python train.py --num_hidden_layers=12 --num_attention_heads=10 --hidden_act="gelu" --norm_place="pre" --norm_eps=1e-06 --bias="none" --init="normal" --init_std_qkv=0.0296 --init_std_down=0.00302 --weight_decay=0.58 --warmup_steps=214 --decay_fraction=0.606 --decay_shape="sqrt" --doc_mask=true --train_tokens=444500000
MLP neurons of a small language model. Each row is named by its layer, matrix (up: input weights) and neuron, and shows model dimensions 96-159. Each number is 50 + 12 x the weight over its row's rms, rounded and kept within 0 to 99.
After each neuron's rows, "fires after" lists the tokens most often just before its 100 highest values on Wikipedia text that the model never trained on. A number after a token or word is its count.

L6.up163:56 33 47 54 48 31 42 41 48 61 45 66 35 64 52 52 55 31 55 49 60 40 50 51 32 59 50 46 28 29 59 40 50 67 33 32 36 44 60 54 61 65 64 33 28 60 54 48 54 28 68 24 50 59 42 58 47 73 53 64 49 73 39 33
fires after: " c" 24, "c" 12, "C" 10, "D" 7, "-c" 6, " b" 6

L7.up1246:54 66 64 52 46 64 57 47 42 52 60 43 57 59 43 38 55 53 50 51 50 64 61 31 53 41 55 47 20 32 57 60 45 74 43 49 31 33 53 56 60 53 41 44 74 53 43 42 62 45 48 37 41 51 55 79 54 67 38 59 44 34 43 43
fires after: " F" 14, " f" 14, " w" 7, " St" 6, " st" 6, " W" 6

L6.up1258:37 43 60 49 56 63 29 72 29 70 47 49 45 53 62 42 50 46 69 61 43 54 48 55 53 66 61 37 51 64 67 38 35 58 65 56 61 54 68 47 70 58 52 56 51 35 45 53 51 47 32 26 36 44 44 54 58 48 33 68 59 42 46 31
fires after: " E" 19, " J" 17, " D" 9, " the" 8, " St" 6

L7.up581:49 74 43 68 42 57 64 67 47 35 54 53 56 59 53 45 30 23 60 38 57 48 43 66 56 63 46 62 50 62 61 52 39 33 51 46 50 52 31 59 33 38 50 46 53 47 26 48 76 53 54 49 41 55 43 60 20 75 52 53 41 41 55 70
fires after: "." 34, "u" 11, "im" 9, "em" 6, "w" 6, "ir" 5

L7.up1247:75 51 49 52 37 42 47 46 43 42 47 42 42 63 39 31 58 17 53 42 61 55 38 57 51 55 68 57 46 58 55 71 34 34 62 61 54 55 59 60 38 36 29 45 56 51 38 25 51 52 49 51 39 45 42 54 52 49 46 44 32 49 54 48
fires after: " S" 18, " O" 13, " s" 9, " I" 6, " to" 6

L7.up502:52 47 63 42 26 77 67 43 49 66 52 55 29 62 44 43 48 37 55 48 72 34 50 54 79 69 59 53 46 68 56 63 49 39 49 36 55 38 44 42 50 52 50 39 43 39 54 61 37 54 37 29 44 57 45 72 47 49 30 46 23 65 42 47
fires after: " ac" 20, "O" 9, " E" 7, " Pro" 5, "ri" 5, " ro" 5

L8.up897:39 41 57 40 48 48 56 49 38 68 48 64 64 49 53 60 47 35 53 57 51 46 43 29 48 55 69 70 34 67 63 33 39 58 36 49 52 38 34 55 33 60 35 32 63 41 38 65 54 46 48 31 42 39 41 40 46 55 41 31 63 48 37 58
fires after: " p" 18, " c" 13, " d" 9, " C" 8, "C" 7, " N" 4

L6.up884:43 54 55 55 48 61 34 60 26 41 14 40 53 69 67 30 57 42 63 53 66 24 48 68 52 57 45 49 37 57 52 81 31 29 44 48 60 39 57 46 68 49 51 56 45 46 62 46 59 41 54 46 30 48 44 50 60 50 52 42 26 61 52 57
fires after: " d" 48, " D" 24, "D" 7

L6.up1247:42 40 46 60 34 61 46 35 37 59 37 60 43 70 36 37 49 29 78 52 63 42 50 56 47 60 43 34 28 54 63 64 37 72 57 47 46 75 60 39 59 36 42 61 64 47 54 66 53 43 61 53 43 37 35 45 55 47 45 54 29 62 21 61
fires after: " S" 23, " D" 11, " (" 7, " re" 5, " El" 5

L8.up693:36 46 42 50 46 61 51 51 50 41 41 54 40 74 52 49 64 42 49 53 60 43 44 39 43 51 21 56 63 39 67 63 25 57 53 69 48 38 58 53 47 41 50 49 57 52 49 66 60 67 69 44 37 25 56 51 39 39 40 58 64 38 50 56
fires after: "." 20, "-" 10, " and" 8, " \\" 7, "'" 6

L6.up471:30 47 29 60 59 56 48 53 53 44 39 40 51 56 61 36 33 42 49 48 63 62 31 72 65 65 36 56 47 55 51 40 57 65 28 41 40 50 64 42 45 39 67 61 42 41 50 50 74 48 66 49 57 48 31 51 42 59 55 41 55 57 50 69
fires after: " f" 43, " F" 14, " Bel" 7, " Comm" 5, "f" 4

L6.up428:69 41 44 42 54 62 73 43 56 61 64 49 31 56 56 49 40 62 53 44 64 67 57 49 54 65 50 37 53 47 73 52 34 47 29 46 40 30 55 52 31 38 54 46 52 56 43 68 68 53 32 66 45 55 76 35 41 55 57 43 25 40 53 61
fires after: " f" 31, " F" 17, " prov" 6, "av" 6, "ul" 4

L8.up77:51 46 45 74 48 75 65 34 45 59 50 72 41 63 44 42 32 43 58 49 50 46 40 44 64 59 43 52 23 50 50 48 67 47 34 50 47 39 47 51 58 44 50 35 51 58 45 48 60 40 37 44 46 43 44 35 41 64 64 67 58 50 62 66
fires after: " F" 35, " f" 22, " P" 7, " M" 7

L7.up707:27 42 53 52 35 72 54 33 52 57 44 44 32 36 64 55 41 54 55 43 51 52 40 51 56 59 47 42 59 32 48 37 59 51 65 54 37 27 41 48 35 45 20 49 44 61 64 44 58 68 71 53 31 18 61 58 33 52 37 67 57 46 47 39
fires after: " is" 14, " was" 14, "-" 11, " an" 7, "A" 5, "E" 4

L6.up259:62 73 39 56 67 66 63 31 44 64 47 48 65 53 38 41 42 55 35 49 56 53 45 63 57 57 39 39 48 57 71 39 54 41 42 49 39 55 40 66 60 49 53 50 55 38 70 57 66 26 39 52 64 60 57 34 27 70 57 56 56 51 42 42
fires after: " one" 20, " se" 9, "w" 8, " w" 7, " tw" 4, "ven" 4

L6.up974:51 46 53 34 45 47 65 37 46 62 51 52 57 54 58 37 68 49 46 38 58 32 33 63 49 49 45 60 54 60 62 68 46 42 34 44 55 38 59 67 31 45 54 21 23 61 63 62 59 43 31 57 42 39 51 35 56 29 41 66 33 51 39 69
fires after: " d" 17, " D" 13, " L" 13, " Le" 6, " v" 5, " El" 5

L6.up367:48 47 51 49 42 86 36 68 48 64 23 56 33 54 48 40 32 33 44 48 56 37 52 57 33 49 60 49 33 51 49 43 45 66 63 44 49 57 44 48 68 52 40 68 69 45 67 51 53 61 43 43 59 34 52 67 43 60 39 75 31 57 53 32
fires after: "S" 14, " re" 11, "-" 10, " S" 9, " s" 8, " (" 5

L8.up344:46 56 49 39 43 66 28 56 37 57 31 64 62 68 40 50 63 49 47 37 51 52 40 26 32 58 56 38 67 55 41 23 71 51 59 48 60 56 50 68 32 49 22 56 43 53 41 65 67 35 42 51 29 36 53 70 42 40 60 55 29 51 40 54
fires after: " was" 22, " the" 12, " is" 9, " an" 7, " were" 7, " |" 4

L7.up475:39 60 45 50 52 61 46 42 55 53 31 53 55 46 61 45 32 19 38 39 75 58 52 48 48 57 38 63 57 39 63 28 48 36 44 50 39 61 45 69 55 69 46 45 27 42 57 51 53 47 73 18 60 44 55 66 45 54 44 41 50 66 40 36
fires after: " |" 34, "|" 16, "ar" 5, "(s" 4, "pec" 4

L7.up122:63 41 45 48 63 55 47 53 63 51 49 30 44 55 51 37 42 48 55 31 50 56 60 54 58 53 50 34 62 62 45 40 53 41 53 49 57 38 58 52 33 23 74 67 55 76 29 37 61 52 52 42 72 46 34 56 56 53 35 43 44 55 66 50
fires after: "." 34, " St" 5, " P" 5, " Ch" 4, "Ch" 4, " (" 4

L6.up111:47 45 49 45 32 66 33 59 43 30 31 53 43 75 54 57 70 40 51 45 55 42 52 62 64 61 51 60 47 35 54 65 31 46 65 33 60 63 47 66 58 45 41 53 51 83 49 65 58 29 56 44 56 59 41 40 46 58 50 33 29 52 67 48
fires after: " D" 14, "D" 11, " V" 10, " v" 8, "g" 6, " Dec" 4

L6.up91:62 19 49 59 41 78 59 50 59 64 83 63 58 43 61 36 45 32 57 60 44 54 71 49 32 51 71 52 44 48 61 47 50 54 54 63 53 29 40 66 35 57 46 80 39 68 47 43 48 55 40 44 52 42 44 57 44 36 52 56 52 53 59 60
fires after: " F" 17, " S" 13, " T" 12, " f" 8, " P" 7, "T" 6

L9.up840:62 54 54 52 40 56 63 51 53 71 69 61 55 50 31 44 52 50 41 48 56 45 38 48 71 50 65 59 58 41 61 57 47 42 43 73 45 53 68 84 39 39 44 39 31 56 44 63 51 24 45 44 70 56 50 56 30 52 53 50 43 78 40 43
fires after: " |" 44, "|" 5, " −" 5, "6" 4

L8.up94:30 52 51 40 41 43 38 53 45 52 63 31 29 59 34 38 52 45 70 38 54 53 48 59 47 57 58 64 46 54 53 48 69 57 76 58 41 48 56 76 44 49 57 25 40 59 61 31 64 41 66 35 36 40 66 46 48 64 33 35 58 57 31 46
fires after: " c" 29, " C" 13, "ic" 7, "C" 5, "c" 4

L6.up551:51 53 43 55 48 55 39 26 62 52 79 34 35 58 47 58 54 48 45 52 44 57 35 49 47 57 66 28 34 55 56 33 60 50 51 30 41 67 48 66 50 19 37 32 44 73 57 70 54 40 70 59 64 26 50 52 67 39 23 68 29 51 44 63
fires after: " K" 22, " S" 18, "z" 6, "k" 5, "D" 5

L7.up1160:51 51 42 68 43 46 46 40 36 46 59 39 43 44 36 36 59 45 62 55 68 68 56 33 67 34 38 43 38 37 66 57 49 66 60 82 65 40 48 47 26 48 38 53 61 51 54 46 59 43 53 53 52 64 53 58 57 61 64 44 69 26 49 24
fires after: " " 42, " th" 8, " sp" 7

L6.up1177:62 48 41 49 44 46 54 57 43 50 55 56 23 69 53 41 64 53 50 35 58 65 59 39 39 54 39 45 58 41 49 51 51 50 52 64 55 72 45 50 46 59 40 33 44 21 64 58 54 49 51 60 57 65 41 48 68 33 28 37 28 40 46 63
fires after: "ad" 27, "t" 13, " Port" 8, " int" 5, " att" 4, " Atl" 4

L9.up315:67 51 30 46 29 59 48 46 52 63 77 73 34 58 63 44 58 45 47 57 57 47 64 57 46 57 36 46 47 37 67 50 36 42 43 71 39 41 27 40 48 45 29 50 58 46 53 43 56 49 68 45 54 41 40 39 30 66 49 59 56 63 46 43
fires after: " p" 19, " o" 11, " s" 10, ":" 7, " P" 5, "." 5

L6.up182:68 24 30 64 43 47 48 52 42 95 29 53 53 58 57 37 33 56 63 36 58 46 77 44 78 55 61 27 23 59 55 64 52 28 52 61 58 31 31 56 46 57 45 57 65 46 59 67 47 46 39 37 46 65 36 45 42 56 46 47 42 49 40 64
fires after: " T" 16, " P" 10, " W" 7, " N" 6, " t" 6, "P" 6

L6.up750:39 55 59 53 40 50 70 31 71 75 30 64 60 58 44 32 41 48 59 42 47 53 56 48 55 63 70 20 51 66 62 57 40 48 42 62 80 50 61 85 36 30 36 60 46 68 32 57 44 62 56 34 51 54 56 57 52 56 52 45 49 61 37 48
fires after: "2" 11, " s" 9, "1" 9, " was" 9, "n" 7, " K" 7

L7.up541:49 27 49 68 29 42 46 27 39 82 63 75 61 58 49 49 47 67 42 37 61 51 70 44 45 59 60 39 38 62 49 35 54 45 72 30 50 29 63 59 48 45 56 23 60 47 54 63 56 61 42 37 44 56 52 49 55 89 62 53 59 38 61 61
fires after: " cl" 15, " Cl" 12, " H" 9, " ph" 7, "9" 5, "he" 4

L6.up1220:52 42 37 44 48 70 58 42 46 68 54 55 62 52 56 33 49 52 43 56 75 45 63 45 79 54 46 41 32 88 47 57 82 51 57 39 52 39 40 53 70 52 49 40 36 41 59 31 57 52 37 40 32 64 74 65 43 53 38 66 54 45 52 51
fires after: " E" 23, " F" 11, "A" 10, " Bel" 10, " I" 7, " e" 5

L7.up653:47 62 55 72 52 61 57 50 35 55 26 49 70 45 55 55 31 48 37 49 46 55 53 47 46 63 79 48 77 62 60 49 59 68 56 52 44 35 68 54 57 60 53 45 72 53 36 34 46 64 32 35 48 52 49 47 67 77 40 27 49 43 54 44
fires after: "a" 18, "ou" 8, " She" 7, "ly" 7, "he" 6, "ra" 6

L7.up178:41 43 63 51 36 80 41 68 31 51 37 44 41 62 46 42 30 51 55 52 56 59 67 66 44 61 57 48 51 53 44 39 29 44 62 36 44 50 64 51 49 37 37 63 33 42 22 53 53 58 68 48 57 47 53 30 67 54 54 34 38 49 46 34
fires after: " S" 19, " s" 17, " In" 12, " U" 6, " Sc" 6

L7.up633:58 53 30 70 42 74 40 46 48 80 39 39 45 66 56 45 33 64 37 47 66 53 65 44 31 61 65 45 58 45 79 38 64 38 50 57 55 36 53 49 44 38 37 67 69 57 50 55 38 66 44 58 40 54 53 44 74 53 54 57 30 52 44 45
fires after: " A" 17, " T" 12, " a" 9, " The" 6, "The" 6, " An" 6

L6.up627:54 54 50 58 55 52 59 60 52 68 49 36 54 63 40 43 65 47 72 45 54 43 26 66 53 40 62 45 24 52 59 67 56 53 72 48 52 62 48 29 35 68 52 47 35 49 44 52 62 43 62 20 48 47 48 66 51 72 45 31 47 75 39 69
fires after: "p" 23, " p" 16, " f" 11, " app" 5

L7.up528:53 28 61 58 38 53 59 28 53 59 35 40 47 70 56 31 43 56 30 47 72 57 33 66 50 60 75 29 48 60 66 50 59 48 47 49 51 35 56 60 51 41 45 40 36 79 78 55 60 43 35 31 36 49 48 57 52 44 47 29 47 46 49 51
fires after: " cl" 28, " Cl" 14, " l" 11, " col" 4

L8.up2:78 40 46 70 61 44 44 46 44 60 49 60 48 50 55 55 55 39 39 40 79 32 64 56 39 59 61 43 34 33 48 64 52 38 55 67 60 35 46 58 63 61 71 52 43 71 33 57 64 54 50 34 42 58 43 75 54 48 54 28 59 47 51 41
fires after: "p" 27, "B" 15, "T" 7, "R" 6, " st" 4, "A" 4

L6.up352:61 44 61 58 46 41 39 41 63 48 85 49 43 38 41 50 69 33 36 45 57 45 47 75 57 56 79 59 36 63 74 46 65 49 54 38 45 45 27 64 49 57 53 50 43 49 46 40 49 39 42 44 61 49 70 64 66 53 33 24 33 46 47 64
fires after: " T" 19, " O" 12, "ri" 8, " t" 8, " Che" 8, "T" 7

L4.up125:31 53 33 45 49 62 49 61 50 60 65 56 48 60 35 29 52 61 44 52 65 82 53 29 50 50 59 30 50 55 71 51 58 47 61 56 33 72 54 46 53 57 40 63 60 63 54 47 51 48 48 57 41 37 67 33 56 55 62 41 54 60 39 48
fires after: ".\n\n" 42, "\n\n" 9, ".\"\n\n" 6, " f" 4

L6.up8:52 54 32 53 41 68 53 53 64 46 52 36 69 54 44 64 58 61 46 47 44 26 43 63 37 59 53 73 27 40 55 54 62 18 39 35 47 31 59 48 48 45 59 52 67 44 43 53 56 53 46 32 41 44 50 46 49 70 59 44 53 70 39 58
fires after: " B" 27, "h" 10, " b" 9, "ou" 5, " —" 5, "B" 5

L7.up1189:35 56 23 59 42 70 53 47 43 58 52 50 37 59 56 49 40 71 62 48 59 67 58 56 52 64 30 23 52 63 59 49 50 56 34 27 71 51 50 47 63 39 44 61 53 55 45 73 49 55 55 25 47 41 54 51 56 33 50 61 37 45 44 51
fires after: "0" 23, " |" 18, "ording" 10, " " 10, "201" 5, "9" 5

L7.up1166:42 31 47 69 54 65 36 49 33 41 58 47 36 43 60 48 42 32 42 50 63 42 68 41 48 69 28 53 44 43 63 48 40 52 42 28 45 60 42 56 58 70 45 20 19 43 49 46 60 36 77 57 58 42 70 32 47 63 65 27 38 61 47 49
fires after: " r" 21, " pl" 19, " mov" 15, " R" 4

L7.up785:62 35 51 59 60 64 57 44 44 78 58 57 40 47 50 54 52 61 35 56 55 44 63 46 55 57 41 32 46 65 72 52 49 45 64 36 52 46 63 47 59 48 49 73 56 42 45 32 49 73 34 53 50 44 60 62 54 41 51 36 61 40 60 47
fires after: " F" 24, " f" 10, " T" 7, "f" 7, "F" 7, " g" 5

L6.up742:52 43 36 40 55 57 34 55 34 28 44 41 49 69 49 34 59 22 49 48 56 60 55 62 54 61 42 39 32 66 91 41 62 47 54 34 45 60 61 35 41 43 19 24 59 32 49 48 53 46 67 38 50 46 63 44 46 72 46 34 36 60 49 73
fires after: "." 30, " b" 25, "h" 7

L8.up330:35 41 58 41 62 61 67 68 65 53 37 56 40 67 64 33 41 66 68 52 60 53 47 58 38 58 61 59 63 15 58 43 62 58 38 47 35 29 45 39 43 52 39 42 42 37 42 56 36 40 39 24 41 38 38 46 41 46 37 38 21 30 42 42
fires after: " an" 15, "in" 12, " con" 7, " Sc" 6, " R" 6, " cont" 4

L6.up574:58 53 63 51 51 49 36 28 55 51 47 63 58 50 29 79 57 66 50 55 49 42 47 55 20 46 46 54 57 54 47 62 35 32 50 65 39 41 60 61 42 47 61 57 66 46 54 60 50 51 53 49 53 56 63 58 31 45 55 36 45 29 60 48
fires after: "." 52, " Mar" 5

L6.up344:26 47 31 53 57 72 46 56 45 46 35 55 49 49 44 48 59 47 49 47 67 71 26 49 76 46 41 56 44 49 65 37 41 29 72 30 52 79 53 46 39 52 55 55 49 54 17 64 64 46 45 32 34 34 67 68 44 67 56 46 32 60 41 59
fires after: "ar" 18, "r" 8, "or" 8, "ri" 7, " Ar" 6, " pl" 5

L6.up1242:37 39 51 44 26 80 42 22 36 34 52 51 60 51 43 52 42 67 50 41 59 47 64 62 44 57 57 31 50 52 74 54 43 52 66 45 53 55 52 44 38 22 55 58 46 46 52 62 61 44 54 44 59 46 73 33 32 61 76 62 76 38 61 58
fires after: " V" 34, " v" 14, " ag" 10, "ig" 8, "v" 4, "V" 4

L8.up617:64 41 54 56 40 73 64 54 49 69 64 64 45 36 48 55 35 50 50 45 30 48 36 40 61 69 39 47 44 43 53 54 56 67 47 50 47 49 43 70 27 40 35 18 55 49 63 33 85 47 31 56 50 43 51 50 41 65 49 80 33 44 47 55
fires after: " M" 27, " m" 13, " F" 6, " f" 6, "M" 6

L6.up992:56 41 52 73 63 43 49 42 64 58 59 45 33 67 42 51 53 55 31 61 62 34 67 43 53 70 69 31 53 51 63 64 41 62 60 47 18 30 38 58 33 61 51 63 59 39 42 65 67 51 57 34 50 64 61 53 34 62 61 77 53 51 43 48
fires after: " (" 17, " m" 17, " c" 10, "B" 5, "-" 4, "-b" 4

L6.up1008:65 72 34 50 45 43 72 73 30 61 51 45 60 54 33 44 54 14 48 34 59 47 37 42 36 56 36 51 38 58 53 41 39 60 54 61 38 47 49 59 50 64 61 50 81 47 31 49 57 48 57 49 57 73 67 69 56 49 70 57 36 42 61 52
fires after: " f" 36, " Ch" 9, " F" 6, " w" 5, " sp" 5

L7.up182:23 65 49 44 43 63 54 51 62 50 50 44 30 65 49 46 16 49 40 38 60 68 48 44 48 53 53 65 61 53 67 44 46 47 55 24 44 48 42 78 59 60 47 38 35 67 36 67 63 45 25 53 35 52 61 48 48 62 41 62 36 59 34 49
fires after: "or" 20, "ul" 20, "ir" 14, " present" 7, " Tur" 6, "ar" 5

L9.up522:63 35 55 56 50 62 38 55 32 58 51 59 46 64 38 39 40 44 68 35 56 69 62 29 46 59 38 35 22 59 41 70 52 52 57 53 48 43 68 51 39 54 30 40 49 46 41 61 43 38 35 38 23 67 65 63 45 51 46 44 58 36 62 50
fires after: " cl" 22, " Cl" 9, " W" 6, " f" 6, " he" 5, " m" 5

L6.up89:42 44 53 52 45 60 60 41 41 28 47 39 34 35 45 35 59 55 58 52 61 36 54 44 69 51 34 34 47 58 47 73 51 38 32 43 59 45 51 38 45 53 52 30 30 53 72 53 43 45 35 34 48 30 47 78 60 45 35 52 57 54 57 57
fires after: " and" 48, " or" 7, "." 7, " that" 5, "," 5

L6.up343:45 45 40 53 38 79 41 50 59 56 48 49 60 53 55 19 55 40 62 52 53 40 62 67 56 68 61 43 52 66 49 60 45 50 57 67 63 43 42 62 27 27 43 66 51 44 44 40 47 66 44 47 24 54 67 56 57 39 62 55 55 54 51 45
fires after: " F" 21, " f" 13, "F" 10, " Me" 7, " P" 6

L6.up679:51 45 40 41 56 60 44 51 33 69 46 48 39 55 43 57 51 36 36 47 54 66 30 49 48 54 54 55 29 44 52 34 59 43 53 43 52 57 47 61 23 47 49 71 56 58 38 48 67 50 75 42 57 54 68 54 44 53 46 42 53 37 44 41
fires after: " " 53, " a" 6, " the" 4, " as" 4, " c" 4, " t" 4

L6.up892:52 39 61 52 45 67 62 47 46 68 54 46 46 36 46 53 33 41 41 44 45 73 62 39 46 57 53 47 37 55 63 32 42 64 34 49 46 62 26 35 42 51 33 60 47 52 71 33 75 45 62 48 40 38 33 29 19 59 46 67 40 47 50 59
fires after: " " 23, " d" 21, " D" 12, " N" 10, " n" 4

L7.up1121:58 30 57 65 47 58 54 68 36 43 68 60 35 57 59 42 59 54 63 48 62 41 66 62 32 58 52 57 47 60 54 52 38 45 70 35 67 41 38 40 61 42 41 51 53 68 46 49 32 51 52 64 42 59 44 36 62 20 55 39 28 72 73 59
fires after: " ent" 12, " int" 12, " Port" 11, "g" 8, " Sant" 6, " Nov" 5

L6.up607:46 42 29 41 35 46 49 66 51 48 39 35 47 56 58 56 52 48 58 49 46 48 65 44 59 61 65 59 54 61 53 55 52 57 66 53 52 52 47 50 35 59 42 60 27 40 56 33 86 40 69 16 57 66 64 73 67 53 56 59 40 43 21 73
fires after: "c" 14, " f" 13, " sc" 12, " c" 9, "ic" 5

L9.up1094:42 46 67 54 41 48 51 37 51 69 50 62 56 46 41 23 67 56 44 58 47 56 63 44 58 53 67 37 35 50 25 70 53 34 32 44 49 56 68 47 46 39 54 43 30 36 54 64 50 54 77 36 38 40 46 66 35 85 74 66 76 63 46 58
fires after: " p" 15, "|" 12, " b" 10, " h" 8, " f" 5

L8.up876:46 27 55 38 56 63 54 51 58 68 59 58 48 43 60 48 54 55 54 65 43 54 62 51 43 53 55 50 50 51 58 66 56 37 29 45 61 20 52 43 48 38 60 64 49 73 27 50 57 39 38 40 52 47 53 52 61 50 36 48 58 41 53 48
fires after: "," 24, " D" 13, " G" 9, "2" 5, "1" 4

L6.up927:52 48 58 60 43 63 43 53 47 61 67 64 39 51 51 52 49 29 37 47 74 36 44 49 58 70 55 48 38 40 69 37 42 67 58 48 32 55 42 57 58 58 35 40 50 61 47 63 57 62 43 46 37 55 40 65 60 82 70 48 43 38 53 72
fires after: " t" 29, " ar" 11, " Ar" 9, "15" 8, "17" 4, " c" 4

L7.up256:63 31 31 65 56 67 59 51 43 56 64 48 47 68 33 41 38 51 39 51 56 45 37 58 56 65 51 41 44 28 56 59 37 46 42 35 59 38 48 40 34 68 59 51 45 39 56 34 87 37 56 58 46 52 64 34 43 55 49 51 45 43 45 54
fires after: " med" 14, " M" 12, " F" 11, " m" 9, " tem" 8, "em" 5

L6.up952:44 50 47 44 59 46 49 71 57 49 49 50 43 65 47 37 48 38 38 46 57 35 52 64 57 54 67 52 47 34 54 45 26 31 55 46 42 64 60 65 61 46 41 58 57 54 43 52 61 42 52 55 33 32 72 45 33 58 53 27 26 43 50 79
fires after: "un" 20, " S" 7, " San" 7, "ul" 7, "aj" 5, " O" 5

L6.up606:79 56 47 43 53 81 44 72 40 41 73 48 49 61 54 55 57 47 67 49 55 61 55 61 65 56 67 56 61 73 56 43 50 67 49 56 48 44 47 36 27 66 51 47 50 46 53 36 72 35 49 38 36 37 54 59 50 54 35 67 47 71 43 44
fires after: " Le" 21, " re" 11, " con" 6, " Re" 5, " Ad" 4, " le" 4

L6.up1127:35 36 26 59 61 32 40 51 46 75 38 49 44 55 61 53 47 54 35 46 58 47 45 48 43 56 45 43 58 53 58 46 66 62 66 35 52 48 60 72 34 54 52 60 32 63 59 52 36 49 32 33 51 51 45 52 30 56 60 59 63 41 52 29
fires after: "th" 18, " th" 8, " a" 7, "we" 7, " e" 6, " second" 4

L7.up977:63 35 65 55 44 71 47 18 47 64 63 39 55 76 57 55 42 63 52 36 49 70 50 43 69 50 47 49 53 70 43 51 61 50 29 40 58 38 64 53 34 56 52 52 27 31 51 46 48 47 46 49 48 40 45 45 31 38 19 63 42 44 45 53
fires after: " " 24, " |" 17, " est" 7, " have" 4

L7.up580:81 54 33 51 33 57 41 43 28 62 73 41 43 53 45 61 50 48 48 62 64 62 46 44 53 45 39 56 52 71 52 56 62 52 37 46 50 53 55 73 44 60 47 59 70 51 58 64 77 45 41 51 54 34 38 55 48 59 47 47 57 38 41 45
fires after: " |" 45, "," 6, " was" 6

L6.up541:59 45 29 57 44 53 55 47 63 73 64 65 38 64 46 41 60 48 36 50 46 42 40 42 46 52 41 43 56 40 64 38 49 61 33 58 53 52 56 61 42 58 56 59 57 29 47 56 60 38 45 59 47 56 39 46 62 56 45 38 33 47 51 44
fires after: " In" 26, " the" 14, " The" 6, " At" 5, " T" 4, " in" 4

L7.up398:52 48 58 31 45 58 48 34 58 58 65 38 37 33 55 54 65 50 56 44 45 47 53 77 70 55 50 46 64 56 55 64 52 41 38 51 48 48 50 44 59 45 46 57 50 60 40 34 50 55 55 41 53 30 53 53 38 45 44 44 66 61 31 47
fires after: "-" 18, "E" 18, " E" 14, "ue" 6, " Rele" 5

L8.up1267:44 22 52 62 51 75 55 43 37 50 56 55 48 65 44 29 53 59 41 41 52 70 40 52 60 56 51 33 49 49 54 51 58 41 39 39 65 22 50 39 44 48 60 61 54 44 32 42 75 59 45 59 49 55 62 43 44 78 22 49 48 62 51 61
fires after: " f" 25, " F" 23, "f" 5, " prom" 4

L6.up431:57 62 49 57 34 67 55 43 30 55 54 59 55 67 34 42 51 60 33 43 57 66 56 52 43 58 66 61 41 57 69 29 54 39 35 30 54 59 54 34 43 60 47 38 62 54 80 72 41 47 49 44 49 51 41 59 55 57 59 48 47 41 45 52
fires after: " Car" 14, " A" 9, " Ar" 8, " ar" 7, " car" 6, " Cor" 6

L6.up846:50 31 39 49 40 43 73 62 53 64 38 47 58 69 74 59 60 40 43 52 48 18 49 34 56 61 64 37 46 49 46 52 48 51 32 59 40 55 51 74 37 64 44 54 58 43 49 45 49 46 43 53 43 44 45 70 60 69 51 45 56 63 45 51
fires after: " t" 30, " T" 13, " the" 9, " d" 5, " th" 4, " in" 4

L8.up939:38 42 57 47 49 62 67 30 66 38 30 40 40 64 38 31 64 38 72 47 56 62 51 48 61 62 82 37 46 57 52 22 51 41 66 45 40 57 60 54 52 49 53 50 54 50 49 53 64 58 60 67 41 40 63 51 29 38 45 75 40 59 45 60
fires after: "–" 27, " (" 14, " " 12, "med" 7, " s" 5

L9.up110:42 33 73 45 38 67 36 53 78 39 29 70 36 55 38 58 54 34 14 48 46 62 52 68 65 52 61 57 37 27 69 19 62 38 63 31 69 56 65 53 50 48 38 59 44 34 18 57 61 48 68 33 49 49 59 44 51 75 71 59 50 52 41 44
fires after: " " 25, " the" 14, "–" 6, "199" 5

L6.up430:56 53 42 52 42 63 55 42 44 84 59 64 74 50 37 40 51 45 47 54 46 31 65 52 50 45 58 50 30 53 60 56 36 21 66 39 47 53 48 49 58 46 37 42 59 60 52 44 52 46 41 64 73 32 34 39 44 57 40 52 43 50 50 56
fires after: " V" 22, " p" 17, " P" 14, " v" 5, " E" 5, " X" 4

L6.up995:70 47 62 44 48 74 49 48 39 54 61 60 39 47 44 49 59 47 54 44 47 56 66 40 72 54 43 52 67 30 44 66 34 50 49 36 49 76 74 54 56 39 47 45 74 56 30 49 39 42 55 37 59 40 48 37 54 64 57 28 23 54 26 34
fires after: " In" 15, " S" 8, "ac" 8, "at" 8, " Sy" 7, " O" 4

L7.up221:49 66 48 32 27 56 42 51 58 52 46 49 46 41 50 58 45 39 26 34 50 56 45 35 51 38 57 72 65 33 61 33 67 31 73 45 56 34 50 45 46 42 55 40 50 48 52 36 50 35 37 40 54 43 62 73 57 65 53 45 42 50 44 36
fires after: "ru" 22, "or" 18, "ra" 16, "a" 15, " Bra" 6, "ou" 6

L6.up813:37 62 48 60 44 55 65 66 29 65 77 52 58 55 54 37 51 46 48 40 49 62 45 31 49 54 56 32 39 43 52 30 66 36 49 40 71 50 55 68 55 44 41 52 38 50 63 49 45 26 51 51 65 60 68 41 36 60 55 77 56 55 29 47
fires after: " I" 11, " E" 11, " n" 9, " e" 8, "q" 6, "we" 6